config = dict(
    d_model=640,
    head_dim=64,
    norm_place='pre',
    rope_fraction=1.0,
    init_std_qkv=0.0217,
    lr_head=0.00897,
    warmup_steps=44,
    decay_fraction=0.588,
    final_lr_fraction=0.0,
    z_loss=1e-05,
)
MLP neurons of a small language model. Each row is named by its layer, matrix (gate and up: input weights; down: output weights) and neuron, and shows model dimensions 400-527. Each number is 128 + 24 x the weight over its row's rms, rounded and kept within 0 to 255. Numbers have three digits each. A neuron's up and down rows have the sign that makes its largest values positive.
Before each neuron's rows, "fires in" lists the words (lower case) most often at its 100 highest values on Wikipedia text that the model never trained on.

fires in: "was", "is", "were", "are", "has", "also"
L13.gate1063:127132145140131173114137111144144135140131125106131104097111174123116164122083119099154123154143127108101127117120162169147142127130141159154151116156165127088076119105148141120124145066146119138132130095114125098080145129136132139121101155112113102106127159145136139084102092090122131152123130049121175123147131125150133165168085121134116104074146097118118129150193134118111130111155
L13.up1063:142111145183093148121119112136109132153115155120117093072101085074102127133102144134145156126104118142112095131123125131094096108170114131139108102102071083096110097073107114131099143121109101091103151140156138134126123143165111139139128098141072152118094100119097117155179111122141143104129152121112133121130111180128141159146090157111186137147119104068106139106095151107074112111124
L13.down1063:178110119158118178138131138122092116097138143124134133178180164138130154149120167138098105130098119161184092151119141087108102112108137143152195113131127100096152123087138117152167098167131137125113156143130123118123122132136141119150168095160110174085108149156149179106090139135116158151123136136116148145196120140193143090111083107115082097115168112115106124145132109128161149134110

fires in: "of", "for", "on", "an", "early", "century"
L9.gate148:112117139145130126142131109147123112153138083094133094128126095116099104133165104118118145130112158162099112157111121122153126128091107126120152132136123149113164122154133111103134073127117147185156118110148121165118111077135126169110147134167107134096129122150111145118159111137142124132150124163149135157121146138159140122144130123109134091134155129123132178128141094157152119157106
L9.up148:114149134164166175154134138133127119138165147111112168137139163124100129089156125108126146151134142105112143125124124157126128147120163081145132154168140108102108155152155132107119139112135137136113106113147136106170165139117117167126115147154160155132100079130120112091124135184136109150133132122129137088147108130100115079155136141155143137080096127130115140132133110152116106183082
L9.down148:134143110132115155092101126130118130173099162152135057158135093107118135132122148128144166125111143127146132127109146088162099136142105110158105182162113112131159146134097134116160132090176123103075146118102098072158127147100130094137126119152088104125118142118114121130094112148142091154096125099132122103113136152112115117127133141122090113127184142096161137119136174167112096110143

fires in: "for", "to", "best", "on", "of", "international"
L3.gate503:120077100129148114121135070167101118145144143145100149110180117190110081127113105093118134083081118109130081110129130130110091100120122142171157131189121140112122134158118103112187125131129140125123133142184082071153160118147079211145136133096092077139153108162093119120168135114111132131137188123083160091108118138110102119146102146150106165132136145092142123133132150111123123196149
L3.up503:122122129153136088151118140130132083126167109139116102135106113157106128093113121136149161167140132108120113107126141157095105069132128127119120146141139106108084148116120154116136099137149148133118151177145095080122140141118115157111168134124180126147123137144129079108130093190131121143135121110142162122104132135109153148135057139133118109138210133160153127151135055113124133161126
L3.down503:122166129105126086147122109108112130139080138144113088106070127103092157112142114125136129160139112084152132092113103131105154123139136152146084079125145133135119121151151121139102118108146143101073120157108147160146132120089140100092123122144100169119067106149178101117139070133128117121112111127107142134100184106145141119097093128119072127128140137105080178133107089109114155106113

fires in: "to", "in", "of"
L10.gate88:106138129124144133134173141146137104099114132145120212146151175144150134116107169125055121152115106177121106131109130126138133112147122159105097077141117138144138166147161117143118072128113160149153136123135098156127143109154138134133146115098135116151131091159142102144121092121163115124162127151143103103121134145137113108135076110139166142122103161085125110133127122123146110110145
L10.up88:125134161133130117097143125133101112148097126165136086132107116188138130113138149091103090130153119129116102142128120095147136096116112106123107136118134106176125154144160148126130137166121120118162144121107125119138140105104170099156142124124158109117078125110160105131136163150075109165113155159093127113107088126114156145158147124131111127103107151102125136132144138145158080141146
L10.down88:138095136158143181110144144121116124120080169101107129169127128138120101123128092150157084099119164120141120187140158099120126157106110128126129082122150165142152171114116116145052138128149184157122153125131142118135101160150154154113111146124164119113092102142106146128143126093152123097072112142128153128130093131116128146088103116152128126107165139105133153174132112107072133139176

fires in: "of", "that", "to", "discovers", "by"
L6.gate845:139180156106145141127131173121118153104123123083098099126146101147174175143165154137109127122104103136104135112125151121147156122165138137103108115155119133123139145136142170143160129117140162122131149101195116136126122146129134125103114141115136104102133158130150131129107159129129118174185158119138117136145134136101117128156138140131123134129087128117138132155090148129148127132133
L6.up845:131158132117130127120088133154112155169106119113190110109120119097164141131123145119165156145100117095149131122140162166135143135111113115098110122117095110172146128172127148154079118117142139101144178128134129143134141171151106125128121166110163124161150138098122111166120130151117110116109136150138138116145134118073125113136174112156108096072154098127158107120114114137114121150155
L6.down845:135142135143095093122154186138103087108068118081123124118132137115190089174178153131086174132099106158120134103126086103140156118126116124120130143111140124115148079159110136086103161117146103087084128117108107126135113136111139152172102118108110170131135105104118131130135149104098093153144123137140130126135150118155153135176196132159134105104148124100146161136134135131081113125148

fires in: "to", "with", "from", "of"
L3.gate338:137144151179127133139132142103137123142151166116136143124092158155159158128162133142131138110090128129108080147116114142098109117150144175144148142132109117106125110117118105134094123139112121111137114075156143144133130135131147122146149126116124122142116115138123181090133072101116105134145125142131139118087093117141131141132117113132107152114136147112140149128110132138149170188157
L3.up338:118140128165133138097099100108134073131173144135104153124102163127120133118153088148099118128100127138134129134132086133138121118124104121178097143117102124101127099088132117109124140149100081131138120127118096114120167095163058127105119157125111110128118119124100156112133112128151143117129121148133099131122123085173146149129164127118100128142125176144176142138114090140169135139135
L3.down338:110147128145117165151193109139165110131143128150111176148090198122144107112135113070149138126117120102172140141145132088100119121107099159121180133134154102117142134084086133170113114144129090120162144136096144133109176116152098150152124164133130133142139087136109121155138133158095154160127144131140167156149117094118119151139166112135110150110181093155141101085132119121133140137093

fires in: "of", "van", "ohio"
L3.gate1260:102161131177109170130142180117138122126133127118082139174082112127138113161110174119099129087124126151135131152114117130124126146108124127133146136161172138162128136076153128101119090116134133119128153143134116114152105126162123170130130120140101164133122142142093146143138056107127118126105105131135134095134113134189120102160087146135120152122149126120103148161215116113145126126132
L3.up1260:134111144124129146149125131089129119175138100108092140155166174146153099145110130130120152116131132131111138112119132100106099136086153148151169126139129107153114144164139082132113134115116146144135141155118117094133169090127103184123106111141101119129167137112128103145136112131154132091106102115106150114096144153137114118152077131132105133117138131117105126120157078127129143137112
L3.down1260:148154135129126131127097155118098108093095128128086143129121101125108116132149197123096122091134112137140130196088120133134104131106141165142149100145136167137126127118099120073112126087132129147157121171131111123173098146107124143110162124128121121131151101135094099148118140156119120102150084176136110077136114108138131142130119137166137135098107126143118133121146070086138120098145

fires in: "as", "of", "for", "between", "to"
L9.gate29:140142130143105095118079143162137101153122103149124107141120157102147096146114134121084160133174128104160138131136075135138125127120120142103091100131098134144124125142155093112152174103114115129119154140156081132089144117111106135121111082141092150139125133137126114103092166112148139179115142123136131147138150173097143096079107176147088159141103144159098161145167116146159138140092
L9.up29:131133136138135143129133131115137103129114118107116126145136098071108151116102136111152156164173119077134100156132115127141142116090122132101128118167101135120186129167126120135093097105115120140114099131081108114124151137087120127079157161150117153125133137122149092131125083139130126148120143123109135149138121104162126130088147158140090150152103183118130143138144113105124110108111
L9.down29:126125136133141132111119136148122106131163100131144122140121142090112128181162119140107145176102117105106128115145123099121127125118105120130133111159131115132123113098123150158136088109108144104121145131142111089128122095129132121119136074104139120117132130114147109119113100128164169114136115100097144094143105154118136084125114133109068128149127125116132178132152154129148113119073

fires in: "at", "with", "for", "to"
L13.gate468:121108164143152108123134118092165112102151144146178147132162047122134145150154156157128125117129113102121137140121134113090109121164106101116160126120088131138119152066111113127142091110116201126074121109146155167152143129126157128098102153152155104134119136152164089097082132085120152154119127173144147112125160146095152136143128145146106110177117105115075150131105114112129179132133
L13.up468:150113146161152106163118112144110123118149138137175168157123122111118132136173146110163121093115153131145137118104095127093141149121105116116134188123115160158120114106104091127166140130112114157128104077099154125100087149087115122143114099161160138137151120146139131091085133110120149127117121111096155199113142131117107140131127124158162130124131117087145113156071117113113137102110
L13.down468:125095151097139158099134149140102139116159119135143106126120142091131109131151114143160108131141137098139154140107117107132108138094142120133151116143140084118119108103110145136096158096127105097107094096122139140140141086119138138095137145116103096126129148126129108109158125124123111128134103153130131135101088136129152120134102136146081155136175158104200132123121102119128137142142

fires in: "the", "this", "of", "those", "any"
L6.gate523:100140127137156110101163124099110130159103094167111094134147153155156119133122087143101147110134134113159194076098127121084136128149156131164116106174119162147119148125153129128153110145107146136071125116188149160115143156103146160107182150129097124090098110092126106134100112111103095097164109092093142138150120095159157159168134147144142145138122179136124112095131093136122123105138
L6.up523:188122097114132105178119120157100145150106103106104140117119144136153141131129127151163158178129122171104135150110110162147118133097136132147107112179110121094141114108133128100159128163126083121131151154136145139106116162120145156139125157110073140168082131153155134123161086140080124126125143126177168147149126141122135114128134145143159131132082158097117154119113104148125128127143
L6.down523:140106117168131134080136076124136160127171124127112149154168085090109118154122123134100124152115117144148092119147153101176121101147082124113147153152141146124113145143105093149125112098118125117095123132103110121095108134092091135118135143123145103137105123104132182123100151100134170127151117151094103114123066137136121108083129087129018137084115137102132130116127102149143102153181

fires in: "group", "of", "series"
L3.gate85:144134133144155143149090159156122127123127136123126109143125154141171124120153156147098147143106097167110133130115154120111120121142146134104106116148158097126127155118156128193098079134080123144172111119167109095111159104131142123126087100099104123157109155136138130142142119072131101088162122148157151092119107097144132100118100138126119146139179084075140168080107088149158120129110
L3.up85:132121083109116154130147155136076163153137127166093132147133137131142104146162116119102096105152128134109140181107138115120116099094116118150137149096159118111113127100117141142161104142143129120136136177142147079118113113123159150158119114155138084158129102090122113113141132153095136077106143103101134102139123111179105077095148172124118149152139108070170114116119113148119151110108
L3.down85:131128157147159124144129090142154121159120092131100144124110110158118114101172155093098116097145145143174153172142112136124113165158079155108112088130093119182145158162149163170143129111091150142130145120119112141160083096136168148126094121080124118146120111143112139172110124123176146088140143157123137120148111116143147117122145095137149143088129098092105136130110117162149065148134

fires in: "at", "of", "to", "reached", "with"
L12.gate545:083104144141146138097137125118107156125122130180135122069118054115113143147152125154172130146099177112116130122155151130135161104147169090137087134127162120134159106094122148176142131142100163132156148157152130146129121152153155163105113102107131142143149103156118133139128104139148143116112141151127104122144146145087100142144135139084132143173150139094134154139110118113086150176126
L12.up545:148117104135140120097111146145149154143127135093121145114097136132133093108099134128151120111095147124138138135117169101106105084105120118127124146146101112119135130140120127119155157166163141129103126169103107109131174143177134141133113147149157110135149138116095092127105090099150121106138105145166143109091091092064108172114116105165158129107072090132109115115103158111144121151160
L12.down545:162114138157097156140117115181079119132115137150088145108118080112137083143161086162118133106158155145123143082098164067133120115138135119175103081141145110113140149143157137116167090153170125102126087149156105107087126139133134117130107114140118144186147127146134138105096146148092156122140113119119121147166110095138168110141134093160139107109124149102163121123096176122146132134096

fires in: "to", "must", "t"
L10.gate540:157123155153153142161175144111136155130125144124143138111198128139113097103074111076135148129130155117126115123121162134121176087165137122116136147114130104134108106111159137151172116142142103099133113124129119131157140145119149151105138122133142105125084111164117074144093119121137137156126144121128154101156121124133166148147149113122147170114173130103088158116103135173117142127144
L10.up540:139125153150150148155171177132136167131154153142114147130157174159110106146101115111090150130120138094104143120115167147106180116120154079164164146131091109123123126121128116158175106118143146125125172110126131143146139153138116104152136136116123115130118107126109103145113123077093168134124125114115136121119116128114100137129131112133143165156160121093112166114111126173096094125128
L10.down540:160130136142160147092120112135120117105100172154126112107156109140135122148112136147112142095148140106125157101137146149108130138242093124183152115084109139097111150147108172125133128133158125127118138165104140109120119124130143107160137133132127140145111168190140078130130180112148110142106131136102127125138090123129116137164101112101106146146139156155126193115134122102113055125129

fires in: "of", "the"
L12.gate305:119113145094133108112106150165139099148108117123145136172162088175122108145129109139112187192114122129117118096093122152122110102124123178098087169133137127125104112136132107146086128150151156126116092142127089137103097146124153160099173126119101145124133125149149122140136102103192123127111104102115150146176093136148181133115137128172153141148103138175111127106169152123133116137091
L12.up305:142155159114113125129182135138117136159110154068093134115120132114161139126076139135166123117110138134142132128150129124137117128111146120133143156093094119163124165142056121128156086149148088151140152111127162132143122143140127130144106130131104105120124130104121161169137080112114125143103129138154110140110079123126147120123136165114172097139064134132115120105113151127133133154153
L12.down305:096160097122112120108122125084138127118113147147111156123154142106141162148109099157122146173144106112092161133111117147121136134110172127127153137138140077121136131111133102150134108131104126120144099136172122114147136170125152116162125155106144145126146119149131121089130105103149134095178165095130081128146152145135110158130087084126064112121134142132154145137142135166092124117113

fires in: "on", "in", "for"
L3.gate733:151158146127135131136156158118153101126105122139108089112169120131106147131146112106106141126123102138157111144143145161113127107112115135114134151133133102094135109130127132120149154112095169100145135115148119135118070106134143148118133139083157115132162124137121139108114115116164128097122126109148110084090138151116129108137093133123130135069130118107126113134112109135132119142111
L3.up733:130128130131133104130120151152098116139153147117112117123157108133119094098142145144147141125144139095193093124121133154148107118125135124121143139167097098162121123157115116119140151132116149097131127174149134147100072150129133177107182137124109128146171077127122140126150130142119150124149139151138146100136142140134147153137163082161180109091155076140119095127097122101142140111135
L3.down733:122134148119137104150129170130102129154152146116070085115137105132103126095102084126092138127117117159133136118139102118121136140112141124128175152138123105154079159155139124094133107113128178091103152158146152100127098089099137178129107141141117135143134131154115133097134105117155159151118132133151123093121115129130137134122140126091159138104156102145100100152137151143173107083096

fires in: "of", "for", "and"
L3.gate556:127132147185123168126150116150166142179151104138152147096120117147120074134122128091128167161180077128128144117125118130126114125083124125086148125156141149150150134195089133126120081115109157117127154112130107100129145140132109108129125143141147118129134164097146130095141147145119154088155181136162110092117132128102112105118127099142126124115160122130143095146132129104111143142155
L3.up556:125059125139118147138138163140138105121153123104153136136116130178161152093127125169150140138152115119095121091083133175131056120068132095176113116141119090116138113134094131109131113132134131143150134150154140124118146101159087132116106120072102123115124149107179136127150149173158134146149153137110110140139136146139139100138122104128148126155133134112123125121124168108102143150079
L3.down556:125091114154105144173128123137107142112136146104139128130078117150138157126131102147139142148137162130131115124124145153142081105152123091126137111100092109154114161125093084147119104065122145151118142117141115109117176142125126147140133106133169104124073122151130091101135130111152143137117133112169131122143161108153123091115128104128167129141148158180116090161134111098107129113147

fires in: "on", "to", "at", "about", "between", "towards"
L3.gate683:136110139156113123126103168092120103124149129101138105104098113168193119130106131129117133101158133157118121134139149161106110140138140139111150126105141145111113095139144154152109140127134142123117133160111073120137116155100119127115145091160164166119116115148110147126135127126138101072150144141100131096117145120100134126119116129126093147116080182096133144095110113124141098170154
L3.up683:165161118126131162071115123157141083093143127145122147128137127131122124122125154125151117107108105130098140129079168125108119112128151111142150159122114129135156127151125156156155144144121145127132077127119110105131167169136101125082121150150146129180162086130112085135099145126117170124159113120104123138131100151107122082127138114097119127187088123157139123145124132174093098122126
L3.down683:134144153135131110141142104127146106095142112138155116136153194116113060103144122111130131136114104086122126167122092104120136141123152103151097136099104127128139136142131178153133118117116119109132132131163148154121138089153161159087149084105136160093121129118155088143112125113124123162131151135140103115127103113139135096127127120131121145118086150125175149104134160153153101126111

fires in: "with", "to", "from", "between"
L3.gate668:129124111136128136129085134076089156170182157104134134098105154109109116128155151110081123131153117151146084134175121142096121134138134134119153127145097133133140112180100170103127133163106155090138144116093108153093182127151130110110142141147157124120101113135090127133164127110094137094113131149101079117120120173143095110131083149140105141145086111109114126133138131121096138143099
L3.up668:143140134096112138091122090123166126088141140148133113158104125097149130110153129148127159154158137083141124147095164132117094131125061110133117136124087105116135157174175148130136140151061111102105116160122166164134136092095107136136130092155097203137111104124087125094131114146122123112127147137123085110108132126100146150095155155108097124123115133132126103086096088105115172098128
L3.down668:121113133098153170114131143149151137115150141146134167145125141121149144143144126129140131167120093098126146160110095126079095153176111117131157128091108084144142133105153151079137140157124093125138142187154115099151126134173092110089086155128109117110100109111131089134146125121120124153160130141156097105132133130077148167127113132123148134119162113108134155123152124115163138101132

fires in: "to", "at", "reached"
L3.gate662:124141111099116137135149144124139085141094133171122200141160106102155129132091130124146128148115134096122095177129147110106154141191136126158133138134143123139171079121129150141160123104113162113135093139129143126152141155116160088146122183150079113135181105162138179143061134134152109131124140129089134145142137103054156111114118142131096126123135149101143155100049142131123103109117
L3.up662:126140111093159086118067121095129083119133137115159127116117145121125153166085110126125131144144130125163120109147101108113138136107126143161126137103125108146131103103152138096136148088132141130126142173115168198112077137163120161144114178132090120131163080119124150112122146115131134115119113141094124117134126120088155115101103163123125081068102139129125144121093088116157143148107
L3.down662:127111130140125140137090109125118117095169143123133155113145132106153137155133119152132099152179129073169097146135143144116118135142100165173121169130151086111137114141121155112169124116123159142121123165087145198098112120105116158152123104145084142159112108085143119134134127121158113149099155128139127095141136133105194104102062148157169095136127096136137139140138099129146147117119

fires in: "of", "among"
L3.gate271:135173122174080125116103105122118149125110108137127108139122167143149131128125174162106135150139121121167126168153110108123133139165117097142131110113132099117143109151150125158111077135110136114146127129125124138115141107104096138132148098145206079140157124133117125095127120139105131144111097129131096086149147119112175125167159134144131087132146105078115179144118135149152131145109
L3.up271:090185145148148140119115086110152109115134158148087186132145155114123142096179175097119096121108116146120151144157099109138156139119134151179165141122126125085126111144133081158162158121103096112128117097121124122114126120139138164172165090156155138109135117135102148121128112114087142120094097084136143083146139099131088119117197138167134089143133090089127116114135129115159124134111
L3.down271:118128091142147144124128110142161134110093131148176104148093159088093112129138172099147177128118086085126083141145120086122165086105116159148143118145087111131124129164112126142151147125128117093121157136153134125076114151122169090143114115152137116100118129112122138114121133099128124115108126125097124090161096134068122103118154146187211090107090122133093154116153110162147129182121

fires in: "t", "not", "i", "to", "we", "you"
L3.gate238:135140091208169143158141142132164129128134138120153123122163181136142169121126119082120162109138120135127102128106138120136134107108162157109138123097122141105154142136152116145127121126141127147098126192147113159131118135109131121112107157145108117150135094121121109154094137085105132096157113133162125128136158172092137163117087134127139102145101056145141113089080088130101118117117
L3.up238:121171125178114119143152141140166147152077138103135133131107166130141146116125117095102130144130115123093129097180143100133096092134129122162156159101109113119162139142130105134125139105108141126145117148136124149160066185112163105101124116109095127150133133122115107116115128116115115163085131132156163118160153160105138190134126123146120109159089124126097111082073070102092084142153
L3.down238:176157081168129148142143121149124106115124141102123133092179149142132110139138118084111134078118136109141102167120128106106161077132149125160130125104124150096134108120164132153079157128147121096113107110134112124140147158125136145124126150124135167152186098156096082145116125123124133096141117147142160150124147151097096142146103159110116069093088122092101099083125095126153115136131

fires in: "2019", "2009", "1999", "1969", "1997", "2007"
L3.gate860:110090128163142058135163155120101117119129139135139114136123141119135108162108117189148088128131159125129130146141133095127135124134126142126084160092165174111109113148125138147122087155099105148210088127161139118125145126143148138147117152100096113110133103132148111079099128132091139086107106151154096081113139132139167126125118124142074128137143125184127108183119089095132168136140
L3.up860:111100135135152076117157180123112124141174139154110138149121127117109107140122107171189134107117146107127083176132119125140178148146155120114112126143173120146096121123102130136135114120088117156174125148194132117131143140134144119128111156100093089094103125123191149120134139172099134097121132164169138092131156113118155113109081182129114145141125125144106139172170122131133152094137
L3.down860:113125157140114121121111134126140170121142106168129130150128132156111107135098121177159137169136098150127119136113144120114084138151137133167084131128150125124137171109123129125135118163066118135183103129113121098093150136135133139103144132082102121130120079120151116149084109215160122168113106126158136119104142170153142113077055101121165102120139120092146122160197092126146139129114

fires in: "to", "of", "is", "by", "if"
L10.gate428:082124186104139133134151143177156131122096168159168086102114132123104150120170104176109144113106132112093141124135120114174123096140128123143101139135112127116176101109143092113104125119143156086165112164127139125106152107132144143089097152119084167091107163131112127125125103160150149116112119143144132133113136069154116146117141109112153124166160156149124127145118091150148104102096
L10.up428:119128097101123134139159136112127132122097133168092091127141086104128125135119098131155095115112128138121136134115114126145141105123100120127079127127157137138117145112129091064113105110144135116101104111073105114151130132144147171127114136170105156129125105112116138134132083162105146174092143154131162114147107146124101079164086172138134118118104101095151129117173120174120146114111
L10.down428:122119133132136154089126165132113172116133098163130158116143096098121169102125099120104108147106117129106137137109124102121125140138141154103151127115120159134124183112123116122114140153146084133077125078154126121098099103124123097134127093141132135118147152176081118147122148134072128136131124105138135157106152141140113101145151145131155151081100156067142125139161130147107083134121

fires in: "such", "like", "of", "to"
L6.gate23:155151112169107100142120141108119131125135132129117120161125132111124183070136139088133115096128090137147156133119137168124138120107123156129087156135154117129109110125145129165094140132112145103126101122145143136141138112149146160126113081124140142091147146144155138153161126140134162096065100084158151145161095146110141108101117111160128089130138138123156119138130131100107136158129
L6.up23:139122176146135109137141154089102133082097134116101167121189152086129151127124118071124145152115100128140146129160143106124146126122097135126100164145142134135118094120138139163129073133131142125122135158110118139114147113112126123126118082149131132137113107106160157147179116157126106106110141140137150156145121101100146111115141134132173110137156180161143079150157117114113159139149
L6.down23:165172156147100161083156141105110110131104100151130174092145130101102146102189121104119144123131101155129093104147077127109087123148146144098134153105143118131151111118139159132123154122124136081099127118138165116112149138099109107114067133151106116119115099135141142132116096161149110123120136085097134160157140124137141143120157124091178099114099147093111109093130156112148142104128

fires in: "to", "of", "after", "from", "than", "record"
L3.gate135:127164129141131144155134161118131153149153145105140082132121169113144168104148127129131119098127138141122121148112137166150118143096130108150157146114123111125138131113128144136112117141121143135117120133145128159132126156130162129123114109135111112119144137132112186148182153136153150145158119140144110138132121101128146178148114153152152150170148144119112137113165163116094146148117
L3.up135:111152182146162161183131142114151114164147136082100131144122103145107157104205144143143127140126141116145162153122166161104147144138145140122074156126147074123100125134115154093094089143114176150132097132088157160136157128077113138143146141119138170120093126106136144108145153156144122121165124145185126145133122112118171161189134098147117158164127085151099148140109139138115102135087
L3.down135:152147144115159165197133122105142142139121137116147125110128125145094109142147131117152135118123111115183104169120139130110090133147126077131145122088170156122160154095103114129124117120117123160083163119106205090152130141123115126113067132075101149117135101103171139146146131143191103129126098114143108141140152142138131165149120108138121129124132132123156122093108148127159167144139

fires in: "this", "the", "s", "his", "most", "all"
L6.gate865:114147080165133131090117117143104193148121157151150113131124150159193138088121137146126102124061106132123133115106147167112135120140144116141155088107100139111134130114087145122114118093123150170089117090111137168078132141132132121116123079097151172115161110122140121106122110103108148115089101125124153112126122128108111164171106118175118127134080102139102174125113116167158151080123
L6.up865:141134149085117124151134095116142128127135137154155106066127116145107161137115151166117125130104119169133142144108136152130116156143147116136137079119148154128150119120169118183157102108097129118102180105161152127081070116119124105128106112105121125158148143115090206130115107145102099113120140143162160168138107129115119094130200119097130145096064077147081100105178148110094138102152
L6.down865:121117100154118132123160092109118137141120147190125136123132116146159072133095088116122142117116137133131120161106150116114124172110130111078107124159121133139144145116114147117150133104110125145168108101110139143113154126132127107060144101143132152138107104160163132144093070113069117103113102145088136149132142125121124133126135136140061156105103132027123168104099106154130136121100

fires in: "at", "reached", "for", "a"
L12.gate808:134079124132162088115104152137135120116089122171137113130143071135182130140094089121163093108141132103132104136122110106165111132155091148152133124125123121134107109161137141173128106145115132137090142144150114172164068137081148166134153109137117166159120142126115126166090124134109103146129134108098096090132136156138128112121151140156142120123085196117117097148077125138137106117131
L12.up808:154083146134156117118134167153110128145165106100119105114151126094129141190164131149096121115165137111155140110129110120109124086110097065117136170086138117100148127148112147160189133130105103113139149099058119154121152130160169123130139160156110158150145065137144122109125172137133178096117154171118140090093130131107124125129087127084161097129094130162180135122121139114149145131124
L12.down808:118084106108157121139122163126101102096110141151080131115121134176106083117144091148100125114162115102119138134096126139163105127162132133132126144146151144143107098154130134111143153133106107108128142152115121150139115125077103148134103097134137111114126128119121113104149090129181146121147093148177133101120110159129122127134146114148100146131135166091143110120152092072090149128142

fires in: "to", "for", "on", "is", "of", "s"
L9.gate602:109152153125082103161146163129150085127143142154096117134145122105121157115133122099150138129123129129118156124102132128133153107126119110105125142120142136080177113119121155132104091112148090083138144118141112099133141151138131144125160104102142156134169149130191114126149113144113155124108152123107157162097092169095127157113159110125163144107107159115161122156112104171114143114143
L9.up602:108152122097184114080123133127165111102163119121103145123093142125094130106151169081124147130089130124151126137108164141149114095154117102117127130121152139163127125103126154105137138167154096116109152082077142144084128130091126124070123072163195134118136135079104141155129124164107153140131157088184071138132117145127120141131142142119151126129129147104132171110127147139116128107127
L9.down602:161134140141099107130095139135158146155129122128096100123145114159159153118151108137114083099103132120082126156162135125140117152179082095169199116116182139127131109128136118158124145095126111158136136136135097123157158141128074130156091142110136097142107127094099120118102181130100139102161152082120136139126113127096134077162117095078142079121120115101154106087135184134109123114144

fires in: "is", "was", "house"
L6.gate217:109158136130104094115139198152150161138122140106116103134144151150174136128145119160097158142087116111115138129083116116137111141173117125134131144129118132124173127131152107139131086092121128135143115166091165118114118153126130134154109134114138125090132140106108102104127102138111168147163126176079155080103085135167160160136163117098115167090124161128118113157101137138118118082074
L6.up217:107101130116125144129126141121106101150146127109164139123131155110118062137139128111156132093137122045143082097180169137147123100126119130103119162131096130106141117104125089073118159133146175137131139134121097083101109127118117144114150145148115149141122099142114162132113119169136152176137136104147105101140125151163122091099103133140113109114145123138140162134094112163103101132158
L6.down217:168133135096106142135115119119120139116145139112137170125145124110147155158146143181129117093103127127109162123114169145095080129105154141151126142104134103108142067117145106148114138151095154127127092130130162155102143117152158083137143111147137139092132146137148131154129132104129160162152139144134121133092126085105135101110126141149241092129084136116081140105092080101153093122134

fires in: "for", "up", "to", "high", "złotoryja", "takealot"
L3.gate17:115149108131126114134138106115136125102104127166127117136167099111138130112127105153139170110140155137074133114142128156117137120152099097095168092076127158133108143107107159117152122141139155097140098150147107131145124147107130138101133122144171132140143170181111127126129142163082127170106085145161123109123154113116178117099153119133103131119204129078120176123102124138126085139123
L3.up17:087102116118129097122098150147134109119098099119149144095145122118092153128154141134118038110120123160136123152123169148098106131150171125127155087150110079123131106139131158129136176116110146099103124082151128135125136085094115143125159131082109151143100094145100170088118154104104119144139110154116165096098121160145168131116084121145146127105136138098066159132094098155098097107110
L3.down17:169135126099142071123104128146099102115125112127158127142141124114121084114104130103124140143092143120151121145117126116163129134079172137116147107136119130118086104114154110128136128124176175129119094122108167090127129112083135169163120161149156153115149129124198135129126100150132131130148108160117098129108121157146155125141109095111143108115171110149100090123124108125145166128183

fires in: "in", "came", "were", "finished", "was"
L12.gate417:182129108148117141141093152146097165128134118110074127081110181123129116104143150120196149146127166122109136117123141152129086125116125092142090149153114101131086123090102138158110121120139130155122188132119118080056147118172132130139126135102136112145163075141152134104136119137130101172131102101116165128132102169099111148148111132106161142123113134134110125125119167129106146122124
L12.up417:168144097128165116148121114130114162118109122118115142102128072120132125137136127141134121143139144124102156162101095136082148117151145121108124110112148102119134147084172160098137158151110118154161103166174107100079143142154122128105085105165150134139106124125126162113177152117121120100109131120058158167166106118094144140157143114103124114103140151160109151146147104141115122120130
L12.down417:134142125139117117111146095121086114168106167126109158134112171114148106102130111155129157110139135156152114148106120139109141164120137124109148124124118093132098130141160155172132075089134133131163154175094173144138129136162124063142128143126072102116135146151162108138130093109157130155135089089165129132155095072091121127114149101114104090145150113105116135149132115168124157170127

fires in: "and", "for", "of", "before", "much"
L9.gate249:119091126108108107148116087111148103142136166159111162111168094086116122077104141128128122122140128145091111112139113140160130109145101119182115110094138134136125136134125089140129118132077105165104152115149120115114109095132110114136139110145100109167147123101152130156105131128097101152159152111186139122163162161093134136151117131166099111137103079147148115151132163167159149179083
L9.up249:134085161151078112125148095092164104121168167128141193113110100160121099089129144104148142128150166117135140118104131179140119115145095149141160135091086127136114151124118119164121066083149081134084172146153110127146090162145120116102182132110140107147115141120123129127104126154127156136109129098160141127107144181152126106144130105113091150074166140154154113106128097162166118104108
L9.down249:140151133125126094127096108162107143151148134115115146144153151126116136112147120137134160110133129130156123135181107132128118139105143065176097095133173168083098144134105149131112107148124176102136082146168156132087122059144145110144089100159104119184154144088129119141143135171117120167117140144107120119082111116129078143143171078152087118132106102105159075101120102129103121139116